{
  "n_layer": 12,
  "head_dim": 96,
  "qk_norm": false,
  "bias": "none",
  "tie_embeddings": true,
  "parallel_block": false,
  "lr": 0.00911,
  "beta1": 0.9,
  "final_lr_fraction": 0.05,
  "dataset": "wikipedia_en"
}
MLP neurons of a small language model. Each row is named by its layer, matrix (gate and up: input weights; down: output weights) and neuron, and shows model dimensions 0-191. Each number is 128 + 24 x the weight over its row's rms, rounded and kept within 0 to 255. Numbers have three digits each. A neuron's up and down rows have the sign that makes its largest values positive.
Before each neuron's rows, "fires before" lists the tokens most often just after its 100 highest values on Wikipedia text that the model never trained on; "fires after" lists the tokens most often just before its 100 highest values on Wikipedia text that the model never trained on.

fires before: "t ", "t", "w", "ts ", "f"
fires after: "l", "h", "e", "f", "H", "N"
L2.gate418:101143120160189111170114119184156170117131113116162123129138159134101115136125126144138146120140152108100096122075124150120103106119110164115110115116118106122113166166131135147123109123084120105124138084118104159140111115111113134156128104135174113160104108108088142063102100109101118143151109137109123105077112113119118132146077127086125136157114092166140123165180083094133099111126143100142142169107147147140112161114130150084109128123121132126125115120140114124162136144126087124104123168126106135161148152124131137124081164110117072130147133093145133106154131158166081156
L2.up418:124151114176145074134125115116159171123132086110164130128162138152123125130087157156132164117143124087093067126126139129093117103139109120151142086118123120106112138160134155132106102102102104117160163078116112122134108132146117106137094129155154140136129143162079136116091158120103134142112089147075134132120159122135060107137078130101133146095180123160105117146167138113135103150082131097100159147153114113141131104117151103120115138107134093110111080136135108123140121143126081149125142120149149115153162114135106163129095168124132104151163151090136115157132118129156095096
L2.down418:142130087165147140092160132157102188163152146119182082155152128162160154185149135122141136110144143147144112128103141126125124108128139143141127092098134126126127152177136133142116122136103062077145130133089115122108132144144102118114129117113173187132142129149115139153111133089135145132109135092091122143107162112164087112132088152151137152065172122119122127123150114111103113143137145134144128115178114118121124100127157067099092148105125091113141128151119144138141133145086097161139156105184133137133122142133143139139138120147103115169128161126112143139147105114143101079

fires before: "r", "l", "s", "all ", "se", " "
fires after: "F", "p", "s", "el", "as", "W"
L2.gate381:117101154160148124103103113116109134036145164108118119110126117115087113119168110141112126154192108142122128118112115141175105150147150139094144176137129119099148128141137119135137150114138135160119156111090079109142155118158121138149145125154163142142130097097129119112164144130119163147094098116141172106142114161126107114132139094112110147120120095104159152168121132163116085140142106122151084115075114130164079163118112062143132124095152106145133161126164156120148106137116169095115142134109156101145101102091129166136120122101117112145130161103104110103125142163131117130
L2.up381:130105137171139165126119138106106175107115156108119120105130082133146101109135100142147118143194103174106150140126130111125139173132161110119107167166111157121146093146155108112176135130123076129109154133104090108113164148138112166112130115110103125119157115099100124153166116118163122127086089109131173165115116130106134146110140098157125143125189131120160114154114135179122102108123073112129078104104117121171092115141129079141104108129179106112110154105140167158150120135100178134096128124118153086124087119114147144117130138132136115148145131120116149099137121142149107128
L2.down381:143110145169126166099136164092105146150138168097126145130148125091115115122144175130156147128162092144136157128101118112091160132127118101122080108138154155131137103101123120101109121153110157095160108158101118120109184146113116117094109122114068127120168138158088145190135149141184100117097084126157128119112123136101165132129102089137112146096141120150165086132138155127140119101114136109159142141111136114150103102144139143097130139133200077107130125117114125140133140138091136134090113158122139085138089156128156114107148138144131142128163127149121148101129140122080144173

fires before: "n ", " ", "n", "ing ", "el", "er"
fires after: "l", "sh", "t", "n", "all"
L2.gate436:081145153148140157122114125169111125173157172151152114095115118115114145144112110082144120114153127150124154157120123139125148123105095119098121135097149125132110141069117099121159138126110181124061173097119113098130122086113119130103113125156120091133124159129130084104129120114149117163144120107157081125121163129128143118154107069127157121138106106093149150185114136107156108105079134182168106157119116089139111159122116149140143079120116185109158112121141109146108076136127115140120129149125104127145118117131140098160133130116144100153109124083133127157145107175141107123
L2.up436:118102085124126118154127119125161160135098145128116115196146100085123148129142104077130145140178099107102130098104125150102146162122109160076157133141098136100162139101124127127126132121142096112143120136131127129123161154136106105152104172155162134120092090099095104133126103103127105142101142130104106158159121100100149153108153157078122118092107104098172117118126157136148102165103126144097150135102099142125103130178120107103122179139151107085109066093146109107149136159094101124130105136121146131108094091112149095128098129143119152125142085100086116129103135141126116120
L2.down436:162129149137158116157141141127207117176129172148086121138148149086155154128120111122129123091129141129079102128105116134134140127152113132134147105141077132115128103139108121132182125145123117129108101142140148099105139151160149133120108145175162116177145099105131126165103136101133156105140175125078129130120070110105126107145150148139104135135140118145119173136125117127170120117144149165141103107176144109140129114139145144105160126098138157177133101090118107094099138152078099130080131164094130105162116117074171104112117105101160103119150105130128117107122135128113092137

fires before: " ", ", ", "m", "ber ", "b", "; "
fires after: "i", "e", "n", "b", "s", "S"
L2.gate227:178133115162111120146139133126126160125100104146105125170171097090118159141117099145127104143151123149129113098156114160123128110103111122136124161129121160163091091139086146119148143140108152161107093134154102123130106122157130106140136138112114118114146133205122142133154113095159179164157140126110144085071131134069150084157114145120115139170114115145115116092100126137123146151160139104100106102137109151107155142140090121120150123129101117171089118130119128174090121132137156165102113141110155183110092123126095131096118084138133126121163107067129109101109122116141146137
L2.up227:165117133126098105119166137142160125151125153123184146107130140109134115153140135154117141103136127105138115134175145150144126077149146191142146144153158093151119136135119122117147143124127192108152129161133116138108122131051062129123121148146141119161084123132137135162091165126171138136121148135165159101080121134147124093099160126123137127107183113122114148137141139124102095104131133094141107120164076119162141136140110097113124109142170138128131093119101082157102084122125113145160112111173184184134102124139152096117113149138129128161125109123131150144136112121113126147
L2.down227:121128147113141125097126127115119113104150100145108145080109130201122121126123150108152117164109102133134161105094169129150143138138142119103090125148127100087148131172144135141093115137147128121133156119127135159105135125173152147130073124102162134139159125085084090088122144130089071112122147154135099153167093133147137125149140160106159097096121109139137133130092118136119112141138108130172119186096136118145101097125095093141100156144076134117106122121117144115194132094122099140152133114096083131160167110089127144097124125123103100148104128138171144126124169111095115117

fires before: " ", "n ", "n", "ing "
fires after: "\n\n", "t", "l", "n"
L4.gate39:081111141156137140138122150134114137121134121133074101086128108096094158153145155097137131114158111127117125139134094124128111129132124152099104130076141121129118157110136139113131158075126107151097130095147146112075101108191145111121137154139169156126147131102142104126173116098161154139140127170125128132125098134118098119165105099186076114094099089124164155126086157113176152107106105116197135121103118094150103139133120092113131137134144131142111109125125116129166136122106123120103127120102141136119187150109102141105101116145114118154098106161146143100114151169166132169
L4.up39:090137134104111128126089119137146142156079130143143148101154113158113126134122131117131113132165175184124076134140132092115088092112097157114121135102122089151135112117111105173147153148115133126086097112117163138098121133146138140123141132146152162112142128115130152121137129073105140115121174119156146165105126104077131119151162116112082094100119107125184111128106113128140134086141122107145101117162088116125108128130086091142121141136085143181144105148091115137101144130116148173145099123162138129095141080089136100080116113148123126083121095132158143110135158176143141143
L4.down39:138145131076108104100094109153174111109104153127150162119178145130122137107136132110121161078126141142118142135125138148124143141114095163128119106126093097139141132105139120154155140126110114125127092165114116135121107130146128138131123132146129160108168142109131141165147147089112117120140175147135117170104132115106116155132177193168117132100094118129155079120143152137157089127099118147138118130195116128124130093124078083149159130091086136165156147089075110096097139139097084158134118123161099114135102113122167122136146073171110122096151110128172126126126125115108144125

fires before: "n", "n ", "ing ", " ", "er "
fires after: "l", "n", "t", "d", "sh", "ell"
L2.gate175:111132122138111119145151112150122151139163159137153110107152121074083137158134110099137153171159129122124117114146111138106120083110112140120115144123119151119093122087134133125167133078103149117102124075091120104110083153123140111116123146194131121163106122104149087113096126103118108132133114161124125119145115175076148118144160141130108127117097110129154138099083168142128134115110126121148132152116104095087067141140075127133138116115151108169130109171129052146118127096086090171097149151110132156160126105098145116147099106130138116151119125099128138115117132146156135088
L2.up175:107144140125108083084147129121145165136159148154138109136157137085079117155146138073133172141148143150101120134146102166097132081108130120123105146146114140104095131097144128135183116092131136108118134086068117088103092158121146118112160145106122127120130101102138097104100141104144120111105127137141137083150137175113128101125190133168108115138113125116151147100078152100148131099125113140154125144140109090120108129147092121117139140112144126141129115140121079141118118120070113148108154111129165164183109095108167104126142117133129115154117158121089116139103104163139101086
L2.down175:152138165084129131127102134156133121140145138116123120138157131097131100140101150097110173135134153088118148138126116112152152128110124112159133135092136124112123154144156096115178135149121118104113116090125113091083145120131140126104094110140119146130137148104109140124122105056130132123127146123149097139157128149130132123156144145172158111112117147138133106112090082119160107152082127167119097159174155089165116089141082104107190142095106131172180135082108118132142086115121065173118111149113092114124091084128134081149108107132112103125138110122130128096146142153134098141

fires before: ", ", "–", "), ", ". ", ")"
fires after: "201", "200", "199", "202", "198", "9"
L6.gate496:130130120138165131166147104104147114152102103079139127124115142166139060123150111125167109136101145107169133113139146085106129082113153154108119154128089125139119112072091116112132135132150140114156129100146112102140154135129149108147077118151133098144155099144139089121128155138094121103151099153128137137136146117153115142113129126139160075109130166125148137141152121139121082097139107124131148122107149109147103122130138135179112101142111119157081130136145064139126145120092109148123131170156142094156141057088130151107152085141123124106135138094161076139123149113144192132
L6.up496:153138086140094135158144148067115118131113111068133104140125127126134106146120144121128149089130113170191124158124120140136086118084127122143117144071159102155132142117132109096130118100134143176156114139131130157145134119150128130088162108146153142120096106127178091107164154102100132102141136095107137151099161117113116152171170130135130102129132087179160137165116173082131114107100091171161110106112130136164118149111096143153148121151180129116123130153140161142148110110097126142146158144084114125101126089116113127137149092114105130138123101123161110130143116138158155154
L6.down496:175132140129113090086108150166095150144176137136132087133132099122098119160124098118152112150099160116151114103149134152111090178122136131108135125165091108111166125102147109146103120167130165148114107122114121106127111139113167130160133100111143101153074145143106106180134172108109138102114097143142138101142102132058098183154121132106122076104161104116087169142154132149120091111129129112152152099094162120137200140127128132089106124130116116143102122161134155129092168112146129119132120105132131138120149154093141111138135127138123104136158093096124132123137100134139123163

fires before: "t ", "t", "\n\n", " ", "w"
fires after: "h", "l", "=", "e", "\n\n", "f"
L2.gate486:121143114155111112124135131105123132156168118126155156106195146147168142135112106140104198176128163128115150090151098101132119107120135141118142103127119112147150115143155113107166103088085085152129098129097124147114127142076090129170127118142163139110148104100110116108085129126111123151146144094139129089100191139141145114155166138103105144147146133157098106164146131147145112138111118131110125100143097132142130110146169081124107135170127138133122105128088144131135143126158143178122131086134129098096143148081123175104100135137122127129171097137160159100158113169157134137
L2.up486:135133097138134105155092161110132143140154120129131128099169160130161134124140153147103132168160162091117130092159075130115114127168145140079148125122145124164147134120169155131168119076126091132115115084138116122123106117099092130126150107122146079123148074106113122100100124158131186156161122106183142070099171127130111125168138090119102157141141112141101109141137137123137122125142107098150110122130098154131138124124144061099111138124116145171103111165125147156127123142131122140102130115135144122136174143107112180095106120124113130138142151147171135096136133177169110109
L2.down486:143143111127133145087132105150110136139135125109144150105181172160121158151099143127127156121184124170134103164132113127123142126070129128151100094104114091123098155118148165126141138155082105116168095132157103143151132152081091125143095125137170187120148121100117113146120127108129161123101177121150125115086125114154105128102135141132162123093122119176119129154174118107115099110145158138132107138159119136116155090113094075132130160121132125116125136130090116147129123117143104194146170122120139105137150178123141145132114116140104152102180100155155190115134138129118128114

fires before: " ", "og", "l", ", ", "s ", "s"
fires after: "e", "b", "o", "est", "ad", "i"
L7.gate424:097126150128118141141114112136105139147107131140150144160136159134137105099131147113088120152122133096100144106195155147151135126109147126172160169189146109140092141088108131121123125086093121167089191162131070125104127146139126112171118139151127139141149096114113135146139124118182115175114094098102128096144147133133129137148148162100133070147133114092128160144125128141172165129136142128161116167146145089121143113157126122126143096135147120142118114156105140137145141101126091151133126155130154154152096098108136173136134106195143137112104127139121125089069133130136100154
L7.up424:158135132155077102139115095123186136155111109158129132135183104127152154126161130146144153112128151164167139133168108130129143113083118099199147141167157107102104157158097128147100151139093105132131142152109133120109101136126158105164160096167133149117130102134114143119152172106106122140145102106090176119127112116128115149157126119174100144095128146110127111145085126166128121102110148149129116160161105114134150118158156095119156127158125082096176134141121117192132134102114109134095124133088098140109079122125115125139115132155160139168127139103138107105157119139141154099
L7.down424:145108088128130139119117109157100146149150122110138133128120146112127136127102137128118128065123154123151130150095126107140154150118106147144093129125123182135122161130157091116138108107129108171135110120084134109121199100161134108115144135106165113121117126119127064157185145139133153124125128102193101133118136159154131133098125133128159133131101112146119125154080118132174103113167114087126121203114128124100117124102116116138150085094153100113062142122119105135143089120132141116177141137106133116112118092098106115114127147111135095143174186154151127169117149144100144146

fires before: "n", "n ", "in", "y", " ", "ar"
fires after: "t", "or", "on", "th", "m", "tr"
L6.gate173:145071127117117131141142123159140116092134086144136104126171143115128143184146095117137122135101125125120087159148097147134127138119115146123148157092157105121135137103107138131157149120133121152138167147131119131089124123146143134116143107155105081139134127157106056093137147115190126163104119116113081107122078141100132124106146086117130118109114154138132110152120115106161115120161091143100078145136127131124131151143083132123174137114115108192114150127147119134191136101100129123100110125118103175086123147118079121156144107115116146198100092125150094135118144102140136151
L6.up173:123104147147136117149098129111122130148175115162122110125126099140098123158134154096108126132071108112128080113151133090141130151171126131160154126103136132146129138092142141103085163137122083126138137141129143095094145171141126130124112097190107162118111177157104142135095123104162096121112164140157152131157162147129104129145118144136178147114123141116160123190120135167139152114123144175082111144141125151125121107200123130135127155111119102148105137117095159127141152171135112094142159118119077146114164146125122127167102124133110141138105119102127101091105139110157064109
L6.down173:145157096110128121099114150111127106148182118095130097135127134121087102131140159110119145141113117145094150130132122103129152155113148148136157144126109131102124123155122122104156131182148112154130098137122142139137149153112097151125148091139127096162106131113140087099121110111165099087080176079142082149150149098098154121085191146171145122115129138095117118120080129133171152120116126127144094152144135084111086118119157124140175112128144156076126081103109122114144160123137094146160162138101134103148153099094127145117115118117157091065117132120118129115127123109175137156